From a checkpoint of a small transformer trained on Wikipedia.
Size: 15 layers, width 256, MLP 704 SwiGLU, vocabulary 6223, 15.3M parameters.
Architecture: RMSNorm before each block, rotary positions, biases on query, key and value, untied embeddings.
Training: a variant of Muon for these matrices, 267M tokens, 8136 steps.
MLP neurons of a small language model. Each row is named by its layer, matrix (gate and up: input weights) and neuron, and shows model dimensions 0-255. Each number is 128 + 24 x the weight over its row's rms, rounded and kept within 0 to 255. Numbers have three digits each. A neuron's up and down rows have the sign that makes its largest values positive.
After each neuron's rows, "fires after" lists the tokens most often just before its 100 highest values on Wikipedia text that the model never trained on. A number after a token or word is its count.

L3.gate531:175154163099109108134132148131108135123145182139105184142110126144143111129116128097167150120154127104141134119182119076163151110141122143138138098137131135109126123122135111118148108136125141132112135143148137123135080067159148149101133153124144126079108090137149138127124137106099140157136108128147149116082094158130122153126097132091092129121138103132132120126194148111089114129144141105166058101124143105122102140142120099106145096117139124144098159124124150124131142076129145109171108108140125134101099128087120105122147156140109172125120122132120137077113147136094159106166126154185140118133132166112112120134172152103098140114182110133103115137124180107157138117153142132133134094064193152144120161077134141114159147161171126149116131137136077145158138148111151
L3.up531:129129182160099101111117151145136117172117161144119132147112146127155053154104139070154110128150139135150107124086129167173142120085118109161130101121175142138121110147120110075158150160133099146134138114172144097093093105118120141127092121153101090138128121142080107140131126144107094127123138130124142119112116127126134127113091127107149126150133131105100105129125170150136122095130167130106113096142149125157111102126100164117140143169142133104124180127175103108111157091130125131156132181146138138159122163185136066162114127163155132115150135122087089124104163169140164135135119146121109115171093138120127110152138173131126156129116131143120104175145095132106132127089109138109121098106143150133154104107112116138124149125189121086119103110129115184118153157140115
fires after: "==" 70, "===" 25

L4.gate176:152091139152172074120133090104127118144092099135145091134077125157162112107099088124128122084157142117122108124113131124103130109122138119125133126181093061127090101091183120099122155148143090109141135111108133152161123142088174110174142118138101135107106097108118159102126095106139121146105132106108120135091114148107111126122143135088077118159177165108123154125112141101078151108125098138137124147159129134099162179122101160126132152133121127104144125118102093117147068139086116148093137116160148070101135124138098111100175156122120128133129092141133135108112137109138147167110120132104138108105107123122152151100133154116139115069153139132112117125147164149136102097131126146131095127129111117102165113122121110099159153094121142134140130183183138154124118155121113
L4.up176:138106149133150111145131167095155166089132147140141084134180100123134135085160134135130143099143152107120101103151137141126120119110123116158126137156041064184163143131139094107146098146138127099124112112162106166176129125114166095108146105130155190092136121114151155074140130128151152088127119124121130174111115130099155143116137139097173147149153143081111115132149139090115148099145131077162154136132147125152163153122089137121109134126118109082122131099126148115164124133120106160111145156121160142118080134127104128128116156108111169126163134123130145129096126114146127136122113165067166081106117137143095132139097140155167139140089117109137193113116137136146138108093122124110104160129131088126139134160123131110115113128140125079150121114144133119117108153131101
fires after: "c" 19, "C" 13, "p" 12, "sp" 7, "St" 7

L2.gate640:125126122156103098127092129130136131146167160113163126124155141133146094157079123153137158123138142160139117121117165125113123114116088118136131138170143159153168131129089127110140145113123149091172183115112076146080130160094079157163143137147113118131164171107142101181138131089133116165097139130144108147137125122165104133144148136165127120128118159137157124132165145129120117068105129137139149135132144163126125151119098136087123113143104122162089154096123129118117138158138142148117121163134133123115157072080140113133123151120090150147129094130131143117146129127139123158139143163151136172147158156121129152125141174142139125145136119082097130139150102158109081111135135119141143134094057147104091110111115111072115149138114125113045100135105131130104161126142194
L2.up640:120098138121087115169076122121179126138158128097147140119127108162113158104098111130155112146157134120138124171108136121125105091099111134117126111187075141100131154140119109126107145136137157112161141113092096125097129123138063161155106135130112128149107118124153139155143127139161161141132170153125136106120136111121141143170105137128143121095102146117132117117151128103133141109094126118100152128098126160141135155109051082101116122117102131107113157113131135120125132129107154142142165159172115096107142082113128099126119151131091103091124136180151121121105122165100117136103136124159131169123156144172134144125106137088094122162137123065142133145149142134089084149079163113164095146112093139127116150103134117111104158123163138119110057118141128107120125090143200
fires after: "\n" 42, "\n\n" 26, "mic" 13, "Succeeded " 5, "Preceded " 5

L3.gate279:080130131088129127121100146115161138138153113131180080122151106107143148150117117148145164149144107072108120123134162104122068068165123137101162157117107152118129122156130153154133120162133138149146110087126160093137113155093150156060143181127170121099138147107116119141120132137148119110132092172123158102120138150117139127163126142104151161118133125128138102126119146121132167137155126121101142141148128117093113104101163123088137092097130127098171118127127077143124113101118109156138132137149139138130127136143184133153154102069153126129150144134122125126146079155106120123089130140138095150104116111082119127134112110119113128094098102176117153089106118102123100095087160114093115092108092084119090111102154129122138158092132156151157115171139107131084128124128163
L3.up279:175145157121121150123158159149148145141123095118143127154118125115135089113124141056106180130156160071111121144132150197090119116159167107143110116197112136108103136156084130125123149091105098137151117172157159127112162157101151153125174129102128120103103137143132132151123150100118131148106170118089091109125107175115094135111156103115123126122129160152152132117130146145149172129118142100132162108145126114138134106103142147134122093068121086124144109141122102158143121105118110159144183124162136104129135143124118135181145119139125094118136119152110136100163161094143147116103134148115138122139136149136097092113110129111118121104131162107142131082139102120091116125085112166127096084115134158108099090109119134124113091092133114174101139130112129144123151189135147
fires after: "of " 34, "the " 12, "to " 5, "ong " 4, "all " 4, "The " 4

L4.gate665:092162114144107133132109115080097112129146138151168162162152118134124114111129159152114113145138134114131083128155134139093115142142131124153141125132091101149152134125108133123110111118126108140132095077132089158142089116103133114146096092160172118103119067142179156129149102136107105187125088124101098144132112138128134102179132173164146161160139114114137137106135154120098111090129124097136152127118113156156128177152097124165121150132134145093128144146103078096134130131126163142111141154086185102140113146127153120168110089098111127148117105162118146102089107111113113109154148137116150093136103105110097101117130153134144131106110161115076132105117127122161143170119152154135104134117143101150171101123146090131166086113140109080134131082153144116143095131195123
L4.up665:129123108132164129159172131116095093139090153174105173108164133135118122116140123122157118143119139069138103130085100132078121157107136147139137110116067137117143097123142122151131109104153138127152120119163071122107113153134148087165079112136101123129130072148169112112098116126103130141105148097116127117079134143108173104121133158095108134122164137133114117149120101121106090136107099116091135110121110144085139093149128163118113090115144130122134149105112152137146106129154165169143118130153151082168171098127138140096113124110100141144100137159101140129129110110099100123126115110116136088128128076145105121117130144119128135164149105140111132124120130071091124127150141133152117160145120146173103128185072137130132068137123118090065136149150128096141099155153160
fires after: "p" 20, "s" 12, "P" 12, "c" 8, "C" 6, "released " 6

L4.gate625:101124136102107114088128133165126123140113189124126148103085108159092132102156160112112139150122166125153119165121118132120139134105117164115119128157111121107135153118129087144133149144155085136121125098150085107109141109131111104179158111139118135089167147144150113141127143105139164123114149149100116160187168093127168132123135148089150090137120117125172133106163122142127167121126131142095136094117131143150118138182100109090087160108165128104148114118133095130094159132136105114113117128098145146134102111180111119127106151109117133109132094104136124140134138100131194131136150070103100141125178120141122164167140159116149103099088135189111147162135101117118104120113113119129133127091149124157129128141168097140092167175164137115129123105130161125101142088189151
L4.up625:105145135122151111111150094104116125119115139127185164153098146145111139145161151105132178110129121179183090095052113130112135154158169149139141110114142100140114126126107150085136137124150117133133122103134117160175141134125149145156129139157145134117126172146138171156110172114115136116128145130133149106156104115139110124151079120105150141130111130100138122149158136091126141124133136166110118139123132176148164120151139164143108126146133128151183156132106067109119153088127114123093105120123177084146106114185142131163135091116159124142143146102141143123109148092172140159157115120148114180151143101122129116108144123099149099118175123112155106131124118143104069144134090182144128125101133121165143167110129089119157156181097101162121126129116147147087122118138136
fires after: "w" 15, "W" 13, "F" 9, "s" 7, "S" 7

L3.gate131:174127150136114121126127120107172125147138131087149165111089157081087089105088126080167166141176111100143146134128121130171160158146107082145141094165152120103117153136109111129121119162128097140120109099143133132124130115120130109171122104133121137088097127127136099133142140115095114114083067115141105125121089157118079146165165116108110102105162116110180154105139153145140154135134120110135119099112142106124160128111168098150133132115140127167123153099144103144193144123129111161147120136181122142161106116125168115131167166145126162100123114182160120155093141118149110128116117155155108118120142111101126123084099129133139121114123177118144116099124141102137112097108161154103097126135105130109132087163126125134094097124126102112127141145118208128170130149110132
L3.up131:105094096087127105162123120140118137137142113116141132145146138136106081128130115121101141128125125104137098105087078107119129054136140123152102123106147138131085120165128138161133149115103147167128094132112140112093107109151189158129103130157106160133101108165137083112120119165082126134138133146163163105080131153117134147134154082100102120086123153116129123070160109116125110107130113142110112128123134111085124120135117131097134068117067110170122155139111131120132135113147152147119103114121143158147132111131133077127104143198113136146139112152140096126132145090082091120122137140123081125111098109135151118138130153142118119174163102168118161089105146142150139089076148115111119103163145125182107141098145137162153114108156135130078132156163147124147123128124156
fires after: "| " 57

L10.gate113:098116137165088109111143159102138118172083161152181139134123138138115175082117095117148114098075132086147105129086096078098150156172162102138123081163081107110112120138131117147133116152118125129116120178148106172150143138116129132159153115101143127117127103114114115153136090128122151161125145098141124139141089148132094101149169150108091121115135134148144174147162123121111135088097154148140116185137151139145146136133140095115120115122088159126137137156122119136102110127107117120137165152085111126136125081122132134125137169117148107126105087144145097145104128160143150113128161122157114141157138093135106191145130173151136099147121153161155104152119111133128119095139125105156138130081127127094168137142136148112096191112104119108129134105132113115194108148104113
L10.up113:182128111140183159152119162108124169108119125148147110124130175103105142080083156145135131153092124100117107175135094063132099106081105075114149134155117113117142080079137127122123120130173139126154136167139124095141113122162102149143173088137187157122138113131164159145143137088126120142181139132103126129103126118141136145130113098125130123172151109129111149119134147131146121163086143122125149167105103131086114148105121123105142135129098151129161126151102151142072113117129149137125112142141118112110148142134096134124132112104113141139131103098123110126134125087082160128137165105134121109122152172113154129152151127090108165129152111113148107133162178165105086099144112164133104113090128155119118149105107150150138110093186103143161098140133137113127152093114155
fires after: "| " 32, "|" 17, "\n" 12, "|---|---|" 5, "\n\n" 5

L6.gate544:097127171106127110086134139109112104112135148129100166176093101079140165113138144146126147131155087149137170106125174138081156131122116152081166135125142116121116125123134134139106122117125132207129126123135097138148127148092119144172122166139109094110111119144164090128120113095106094103125164142136135137151172167180120135084138122157126182136111116131120141111087152108153127107152135114119166150159118123117137111123125102132143145117146125089144146109176101138134104159113141112118095143115062153153130141124116110095096145123141170146091107133163153146094108117114169165094119119124112109123109141162109152131099102176115120156140111161140136152141115120131135150132124099136094154122158167172109101113151103169123100125138130076095129086132096164127157172125122
L6.up544:120081136156117103101101088126140074145150185157132107155135135119124069114083140125104137083151099113167140136114127142120133115146164150159167123121162147096124126137120128106106152111101101134110135140178156117120129120126154151105146141088106120150086124153098151149128122124105141143131096138190154131177104149134104154093133089165129117146127124102113134109120152084158132119121176124113151133152141145130178137124117073141148145151156159157120138095124096140137170129110167104096108108174115122114084099112130137154180135143078123090067125112120131144141172151156114125095142165089125132108143119138127106183111095090146124096107097149125129173097129157137125137127132052134119136141146119128123146157121152127111154136124136110137139139134108125119150126105127
fires after: "V" 20, "I" 9, "Per" 8, "Z" 7, "Tr" 6, "L" 6

L2.gate69:148104127132191114181114110127138145136146129120149088124166109102150142122141128134078162137152132149096135143126163152147135107118146111148163123139096140112112153135152113085140104109118111131117098106108097122126123114122094136174165131160176100126169108143118131116143150165163081153110142121136178125113166149151078116111165130141143129152143123180133102112149157124139157108126110126103131159174121124151145082143116170160160099110112120054132091134096082129118136093107112130122141101113165128147104111140099141124138105154111153120145128117124128116132134116174115130133124138133132148142164059139122115113108117158095157111144116114149144137079137121153111122143146142123178113104092077129120054127121100151152099080110119108139150155132143090119148122185133
L2.up69:056112157130167123133148115132118130132130162146153147178148120152127118108105102140151173152150113144167101111128138058140097090128125140116128094161180104138160128119119153151106168145120106149134117155126150118140101152126130153127129151158089115147135120062115126115104148109122093135121128127128125187139137125118150156095131075117140134163132097138115091167095128116114171115126117097114093122134148129164110136131131080138117151116176098163115129125182145142120168123136143141116164159166078147157141141148136116109144067167158115123123154138146174099134156121154121135160125102078117158110122138110081147112139142169153124160094142148135131096125088108130126153135175138114100146175130144145090132104146153113090142149151114112145138103133158124107125112130139
fires after: "the " 77, "The " 4

L4.gate167:110124104134116145140100136126084143118125154075136131115101132107157134126152114146108155135129135145107135080166158113123148111152151113097125164170136141106116122077111118158139123157134101148117137134133133125150086078111116148098088118123147093160131096120115142173137078107104130119098113143183133091142138114132096082132135152111130136128114145101160139144117100119106134097132124116090097179068095128152114141147155136173121170132122112164111129132164150182134131110130125155103138121070133111146078151131064139157111140144123155113111084148120139131183117116082161146139111146117101123143106115073112121135103107144139152146123093134111081175123117140130114069142109133114153146137115106108096126157164163154127107150118100112129098134147121173115121164123087
L4.up167:110131177140127107137166127209116095174159130155132153104124112110162105111163134128127095128143168137144133129106166102114139140195105128149152130127155141138065112119126156141121136088125146091140131145177118103097158138111135124160118107128116112134086135152156176131166112121102124151091145121150125139187153160145145123135129141125093178117099171121138129172112104101113094146129124146156133150113131082125099094136097140132105131118069102143122110164122106115128121145144095105143136146125131114160075112120115167118114147165128115117169107130161112141122153109116141132164140141138112103165151147148169103110153116126148142151134111103113143138131110151136099163108141103106061115143159119131136158114099148096084152122157155094112079126127133159137104135165145
fires after: "D" 35, "Sh" 21, "J" 9, "St" 7, "d" 6

L4.gate75:124128148125119142103130132148143132113135146151109135125075134130122150134098088135151126090133153181140168145136125161169196130109089112104099105145101122161148118159122116110122140135099105156108099099137102104138175150120158113123128150142056156103117139134144146127130124111118151103124133147137076168145114092107138129151116109124171166107097149151127149131124127175171139171138131151149098136124137153135124101114122145147089102050095138117067110145178109153159136146160131143096124124098160116175122150114140101140115102131130135118157139136104154135184122142118111122116136129101125142140133087187158131136141154154126095104161127074105115132119083161107144120084185158089135091140118144120110120109138129129122118123121081099126091109145119116128131099133135
L4.up75:118145136113124159135151153144146145108122125128127165152124121129120110097147120106141132166154181143104158103176118142091184158132083126153150146064123147119175160138136128140148128091142146134081113124103087108103147148152124132080141200128089164111118136146121127103102132105139122109113153132157099155111087168129128148115125115147143118108113126167119128170123112126168113139110123148093147122107159153152112115118117095130142094106131150174153122132156114120117141109142083125143098162112179148135142102123096134159141137136139143117151167075118156158147117106144142112099114121117157141125142154107110124198115085167122098109171168092165156160138129142129155132103139084153093096149102121154136149111138128160126136186147166120154142135115167151136136139109128
fires after: "| " 19, " " 16, "W" 8, "% " 6, "son " 4

L4.gate615:089139108140127131132170137156205103099171141154087138126083111156104128162164109166154151129107152110114104146147146104140136110096114118180120110101130100140164132125172130108152152142132141158115147096111120123109126119177128165156108107070092132125143099142118100105117140143168112132132140120100116108123153118137138106122118138181089087095112089090125148130110114155159092172148120139091096137139161101080130156129105138111122121101152149141158140112139128125098143127115120124155161113122137145176131116136143123095093160075127155155097082105139100178079103139103140100136110097131129128150128106106136145152103160134144155117141105096136122120170150142116122145090160086105112109139127121147166080131097126131117130081150116093136116135095113171119131127120116
L4.up615:124126131143128112144161072090103151113097119113111127160093143114120130181131146123120180158140166111114138117155078106122094121139082130126159130086117096156087116114114138156144187119104103148162137108121113150120129157166160131137147143115133125111100086131109121152135126137138131111108142128109171128118139164140185125133175139191107117104131109133116167121118082139149088151111098129106129151128113091120108110145137136125141128141128163120135128106116105101107126099139188129179120088110124106172139094124156102114103122105106112125132114117100148078117130165124084131118146116134125144133104094158131123129129107154092082101160131155145136115172064130157142146184141075131138157137114135119118089144066106154118140108107126159145138168139125107132111115143087
fires after: ". " 22, ", " 15, "wor" 9, "; " 4

L11.gate84:146143132136087121103175101113135142144098107151120149115128176092144151119135123175124107161093124138172118140175135133137128142116082099120130112167111149116084147122109147129100144152102099097104146117151122132140077100066124138151128154145157136103116090087127089124144116181115120112086188153126128138122078119139115099125141133127145132143114117159148146147116158137141117135153158147139120132126152105135122144109158162108153128096105149171140138075137083144165127178139132169192095122113156151141083153092107142120103128084153106082123102163162115086110122084121133110129128146079127147138107131126100155151098130137116108150163129136090094133150169118137122098159132146158103129110115157112148101126111105131134132090097131153124120099151111098119129151159128
L11.up84:152086143139131110099101163113134156152109130115092135110159165083090124112096134098148087132178144139114129130116109150098153105152114055144083159165128124137127110137137147129138121103123156099102114125104138148136144111125122121113118138124157151102156071142096150117113065119110144158113120151144133117109138138111132117132157158122154148101089194124101129127093140130144132108156087114178133125148161190115083128143144137123156121091189133120133134150111164123150071071154125151141147142116133185127124144081151136120166139112140081158113157112100143112154158150151126121108109103133081163157117115140115136100110144111117114174132131156118126110132095132131106146115137155132171107116113161138168100113142127132154144118099151134154100153126158114118095139096140
fires after: "| " 95

L4.gate612:117119138088182142133126124140174148113089177107121134157113131083127122145152125116134142179184116088128107143120155111094125095122097084111125112119191120124153147154117149154164164095145099100124141084148137124131111133150121134159134144122136109115074139115159102124132165152110128138137137105069159096101154164083111115143119106092087129122140129118133161117137137109125151115124121113151115119137163131158098115090117114134169160131129107129156106098100093099117126108151156154103151164125127117143123129145129125155111165093146104112120081140086152115120123127111081148136107137106107081134147118116138115148110150105133122120165179153138142159115095124101119145128153110099103106142132095181165163175099099085122162158125165136167140139113088118107126127094155
L4.up612:114173117132157128122102113121131136087110093183132135148098172165146168129132172132162140135135109136151120138131138102130139125122138151118090104125097125153140149143128147138138130132076125129145143068182115125113121135105133106146135099091107148128124161110128168104117179062093127117094138140117113114148139106162111109103105135136126086151161141097141125183152155128153115101135123116115079133136105073142115125137143147125105107142111143159154110158080054154122144097171130117134125085137146122165142137122150161144153125151118146114109099092137147145172088141171122161139130167157107089138148137120117087130124156120167126096161122154116167174125157154132147156106141096162127125101113114099107117146096105159138132160082137115124110092106107102114110139142115
fires after: "S" 40, "s" 14, "All" 10, "n" 7, "au" 6, "H" 6

L9.gate81:128167092137159115177123104103124118160134120150148111128147135161132160130085176127080137106110128094149158132083130079120119118161131120086078100114136127166103140146072135113164146148083101146092137154163108121186154112118114135118109138126112158130136121140161138128158162154144149173152104159116168103119145117100157188127136142115127131107132120162162134144075128131150145172089126140132139134140122086138183120104146160152108136100132149106094118142135123154102163150128178150120124141119133170120134127162095127126109143142123153146093132125138132117140092130151110164118175133153125139137121154139130152110127128131113126094188110142101131125099139121106110111140125133169134127104129196139101127129147132110083084149138120121143097154116125141160102120178075
L9.up81:140154086125141129105117129114125163113136118169158135144085157096117141146113160190126095120145126103119125156124150095110164171123143150119114110128170127112100094158125108144140129120079109157101159147150120152128136139139108169105127155097129141120119115122138144137135147125167110148124153124143139120092171138152132164126140134139067107097100101141164169130118142070135142154108093144167132097102123131102140108114082158140142106128131172128117109168129131075092099105172174109128146118125122090158106120159140129135167114122096104157181140089082130097079124129107129133133170150118155105124114136126126119143097083160083116138117096103139159109127112150133154122120122132085139103126117166181104146102099112112141137142137190100141138073142118115129133160141143
fires after: ". " 18, "\n\n" 17, "\n" 8, "As " 6, ", " 5, "He " 4

L4.gate259:080118116189168100132137149067138117142089137150180134140167197140114084143145137163159127153124105118150116151077141112134143135143156114121104122115171120163120107140147159105119157146125153167126095120115131123136142104146163115139119099120077168100139154120123119142102088096147154097127164140101142111115144137132144157151150151106147122190134129158078119102107094086120091140114142143123121131112158083145153111078119133126158118111169106119146128141150097094068148130149131133131120129142183108168084110156139149139130092118146102131118145159126127105149151136106171156092107176133080186090135125147115119133138112105128106102128136112137111117132120136117125115152163157140092119158149110152127120135119107121158093132128126109130107140132132132128081101142136
L4.up259:142105152135173129128135104136106118136134167092134146119144141101097096140129154139136150138130092115154143145129102097163128139120075109146124129101176128100097117106086148148126144120166141067141115114094160087087162095095096114149115137154119110160118080145124155135138130163108122150120128077093137110125101146134140133121094135095066153111127125129085099137144116148170137167149129094161089144125108110163120109118120107086114133120113155127120146095139143125135131116098100086123113108104171138106063107149118120166126153134141180114104097099101140153125104138113102084120140118124140118149130141134145160100058117119140136124136118074126112125158154135093115074145106115136121182112148144150109107145122108171125129112138166128124143131147167138127183090135144
fires after: "F" 23, "f" 17, "V" 5, "X" 4, "Ch" 4

L11.gate180:103129127104098101112123133126151141162148107124120123119140163096098165160110132145118121172121118128131108099108132161117126111107101164102107122138127108134137165138122157134167154151129145139117149116094123136159154108132103134124163135171144139127098124110095162154101122089128178106132121112141097129088136127121117136141137168182086143127109158167155095093144155165142145123139122086084147154135127135120110129186104139133115076058125127124094145138100154201164105104184162141132139139121159132110107143110108165130119137132175119133126134126107188160095168179113179116133122152139141204138139117162138151146155141138134164136154155122151133112121091121172127121141135131137157055145128131115116139158094146130105120139140148126118113132129133126135121156128095
L11.up180:141125076124089146138104135183108122130125144156165172181132156127140097113147097073129113149092121136166167162128166120145191157160107083131178148140123132127114137137092122121146160130116143154118137086104105180114155108112103145132139124152125111114145112141125100128130148145144139097137142118124121104093143108096107142106147113088088111139132137129138130120115069157119151133132127089161099152118119127134139098162115110160107128099164144141148119095143123140133121154102144131134141112137141049112123088128145108143088166122141128147146139125136157107137109133150145147127169124169135130170134101099118160156138156155135138102082154144127099184156141082139111131185182112076127107166108175105120144121136161115113116115103145155125136125128127171138127130151130
fires after: "\n" 40, "1 " 8, " " 4

L6.gate195:095110130154150095135127125153140112131103166121162090154137116126111112123102095138134121148118175135146134109155127146084153127115127078135128135167142110107110179066165101127113133107149117110112136152111128125069125118113142103148122130154120117136108156172125119102142103144145116157103108126114174086143125161119126177108052159087120092147150153107140141123110122141101118133096127087120166159145140098131138086122098135110182088112124117163163147125126138154113130078115142110128074150091130116102112126137169092100161104116124130163147119125083108118088126114106130141118126135116123144132131086160123140130113129154120140175147093130114160128125116093126137140118149116141148132091093131082143164186143178107129121084159173107094114134132127122123104166097157
L6.up195:136137129097103145127121139138152123116125149110142130133112115172118155114134129129172132102076160066136103111121124127094112148101136131095080117152127156145099152103162117142169111143157152143127157115118134132125117117133145083143140127169149172162122136144129139115125107148117111169151114132158143116151129123127128131126130157121140106124153123118102120121110141137134102147120149093184142152141137080088104149092088112087170136099137132120200108113144109127117174097136144131110153150084150101120154131139177088147189111149153132146111127131132132103081116129107157158130157102124080117151128070147146102135138152097133104126134169145137124096137134128154188170139131153078140120093116162137129137093094085137130127115117130110115176141121107163071136153066111
fires after: "==" 47, "===" 9

L10.gate547:120130148095084114147100099087108164144148181104133138115096094089154119146116094142132175127105133127090128097120169135158156109150126117080145126106154100148134125146127129148137124141139129168104125134160109132165135146093122127102111124175136115100113085126120141176156162155153123113203099141098111112112096105162157147118092100140161114118146151132123109161123135129147142174140116146129171133130138148114117130123145106098171111132133150164177165101102124124139110134117152138127142121116135163142124088123129125132138117106091149172108135137139133148136173153154173101120109140171181117116097118115086153149151107137119148080116149121138082127152096129140141141114139154145138137122095172124154116096077129154167102141124131131161115116085160093132133113176182
L10.up547:121130150109126115126196143119125146063125116134151119112132118169110130164108094141119104146120101149137126102105142114105198152137185112113074120129094108088143142156130115160089157177127195122137106151098136181117161163153120101096162125134133123129143181117117160103143133109141136087145129118120135125095118145103128155130127138139129101099137130145147143137128127146116110109145115138120143090148091088100120154096135163133145146173078114136131120070156135124168159146138150124153128174135153125155122119139112097142121132112117110128145149135161068098112117121153112103118108146092142097136135104163124151159124123130103081140162122109128088150173117114079133109130128112127096114150149142118173102096091119117106125133116083167146123095116144104157100103142108
fires after: "July " 12, "June " 12, "May " 11, "February " 9, "October " 9

L9.gate427:101138142122118089092164151116066146133155093108127172154098134133192126156129136125165127189075177101126128116111161116132143123139142120125144151164129161173121111113129095131143129140096089132102110124097144161125110127084099128109129110090150099109132145140138127142159174091143162114125135143130123142134091116123099136118134111130108133114142158137105173116139117087139133094130156120111171149156114113150145107103107146090153117140122147142136142145135092134165107122115091076137131124125133136129100151161102080111114162107147153162119086178116128112158107106148102103115124126128106122071179148087113117134139108162094107096108133100075127096121114141151167146102146131133142120126105107110132059123153083116149141104136113106156150102153125095120162110141130
L9.up427:137174098152104119120106129153109151120149113116133098155092083136146117150104141131115179131119140116155114142143141111133160158147153086110145107124169109121151122146135103135091149173092181109105130089113123070096146147148108130100166163144141146129093154118116135116132143117136114184138144115105136118141100115172125128118105131118125160138150134138152131145124105114146150108118121129130133138145113115141143152115135086081159139145132143093142115165139146137159131133116120126090143147085159165152113165100141096150109099139100125168099111187124160125150178123143079076157116100122107125120151102149099152099131110126084086150158157111188119084140117088113103134084120125122113110117128138127143154102136141122139125159101099130137079168152078126085107080108096
fires after: "| " 45, "(" 7, "−" 4, "- " 4

L4.gate542:118155127129137133138128144130147112120122200153138095201105130142129109161118172141106119127117137121163120123113140162138116131166119111127133109133129112141153145152147133117111105152121110143117121094128160151072112113164158117142152112162122148119113113183158112117108128098143136139078125098120132076146155149100098131115148141142108133123157148109147137115118114127070109087067123111172120114081125096139109103157116167093148154154155105135096130136137090133151142075129161075164122114140141100139131135155125136103153183111137147153122133104079128095164132097144084113107115152130123157126152124098116113126082124136106092144131140142091107120129139122182135146135113150141119144136117151136119139169166137166131165150116110124114095151144163086062128069125109
L4.up542:141139110150159132150140144097140097095119161109158111086164150125096157139137114094093078145095109106097140105111117150113128166146137080163158146148137119092115133153179153167110121116133113103116129124123106081121155132140118093089188119170089120086114166145129112165109068117088089129108159142132174098152098161104116123156162154115098112141097115123165111168100121107176107127145136099102150132150104136112170137144090106111100154130160104119148078103095092127168133122098143134110134171156111091100134160105130116101118140121132169119142108124121105138088168122157138084153127126144112148166135133138112140118117109133164117121121132108145160122117104123147094098133113112117100138118112132116126103084117120127109104114100135126109108156125157111089094117154129
fires after: "D" 22, "T" 16, "N" 13, "°" 12, "d" 4, "r" 4

L4.gate96:164124136122172105118129097087114146074159113130132101134107154137105145129111150116150148137128160126171136108119139089142125123148143117116131120115125151114122113148134102148165126074137102107146086140114098126123120122116162140118139162131145165123164130072129148147127082144143144140122153110129095121118120135126115125109136114118117097170112129112108130093048139112169119133109142105146116113126134147128156124099141105108084169124165087159115113113122125162178128154130111141135115141146127152105108115166103095179136144139165145124138129123154131143129166102116146101129129110113137093108150120149129153141089119156109121115165110127125148090142188125137166130124125090166154116123131194097122153128096100160090132166149193128109116067086214135102113165124136
L4.up96:148150175076116113134132116150120104113127103147122176121131121103122113123118121106147140152115103124073096117106092128104137155116118108116178101102129103135148136135151085146110104086128105086114079124112152118114103108131128128094133144119150164146172135098123162160084140123105139127163135144156119100108145167107143096126104112119127094136112096132111103108125121130131096105130165100127118097130111062115113160133152128093082133115141115089149118121153128167157135153138102125150151128121127136121140073113082160116149119173153104124136089112122118176145148152121129195144104139091172151140176135136131102131091068110076115143133111132151092117134147186123159095126116124130097118128154135153085152079143121152104151120117191129143136140137148115136133104116108
fires after: "St" 22, "st" 8, "Port" 7, "m" 5, "ast" 4, "is " 4

L6.gate374:121136111162136095141118135167143083155100128130169109154123162171118117111132115190110130155117140130128117118129142146174122107166162117097134158099104148136114109108176143124083135114168177101129118122150120117130177125164130095137162085106152120124171115140168105122146142083143159163129143153145079130124108103145100160114115128101148089152119153113125114117126117123125135084082135150095187110123126169173103138149085078136143111115144104122141107122106152129165150149135130125107092123140145124109116112150157162154119116092104132159151118091102132112118152147117133148152122127146154180125120119134143100156112157108093143172094115100111114141075126167133128094128105116104135113132086198139134120173105112106130123124137089162158133140154112147126115103102146
L6.up374:105147114127174076141184144103141149128117125087119139168097198130084108121185132175129117123104127099146121132118114117144136137141103106133125117109137125153121123099176140070098129121102125173164104116128111134098161097124086106122161093114086119113133151140141117152130139147142124145125130120115133122139120067117163119128145139131115158133101112124102160107132108100109089178109128125094176112082138111157120126081112133135159142155130097119096129134126162104155145152089172121133142088103121094120102114138123145109098146105155121105161134104106123098118155146132149100137149149183125143119164104115104114180132139144134136135172105142114076105120095168119166118164125095095128127115113102161154164117170115152166125139109127157120145137164131112145112095108109
fires after: "f" 20, "F" 14, "e" 9, "fi" 5, "O" 5, "um" 4

L4.gate700:089154091126175137127133167076140111119095137128154119136155119101161160115120120071140128167188131121160080169157108137127124145113096145148134106170147138128138108124140167137150149106132105101113109097156121175139143166152080147149121162146141121122135112141127124094093138124137119138132113150116138095131138145146130186116117146109141136136129148164144142081150146074139128133154191116137149083124143144124181127140139106115121183110121105121117141126103120170090138099119129129155089151141144130113126099103111097136124155089119165118051132150127142121138124133121093109151132145149134115063137149076121120094147134168125112182145128156150096151116153126132130113107132112118157120136166138113149152148114133130166168105128173128177109118146096112114155127129117
L4.up700:113155128150130095104177111112169123152126152123127092142126112142134129135110118112182080156183132144162133110128128125148134122134135085126110135138145131146145135180126146154162142153167151134131097130109094151137126151107136163097103108148147116117100122117156107109111098136111135104139112153175133091144085151130153115128094159129147163097155133132139097076136137150150134127113159113117156117176119135145179143154118148107162141094154145147058147151144153146111165116157138140121132132119161162119109140123128105135126095149155128105113120153159094113136167126147142123134166119099145143120148117116129170142128114178135136102117124105134136131136093104139144131172152158115079117154149141121090143131086169109151100127109120132182095147145043076101069162135137
fires after: "A" 26, "An" 11, "non" 9, "I" 8, "O" 7, "Z" 6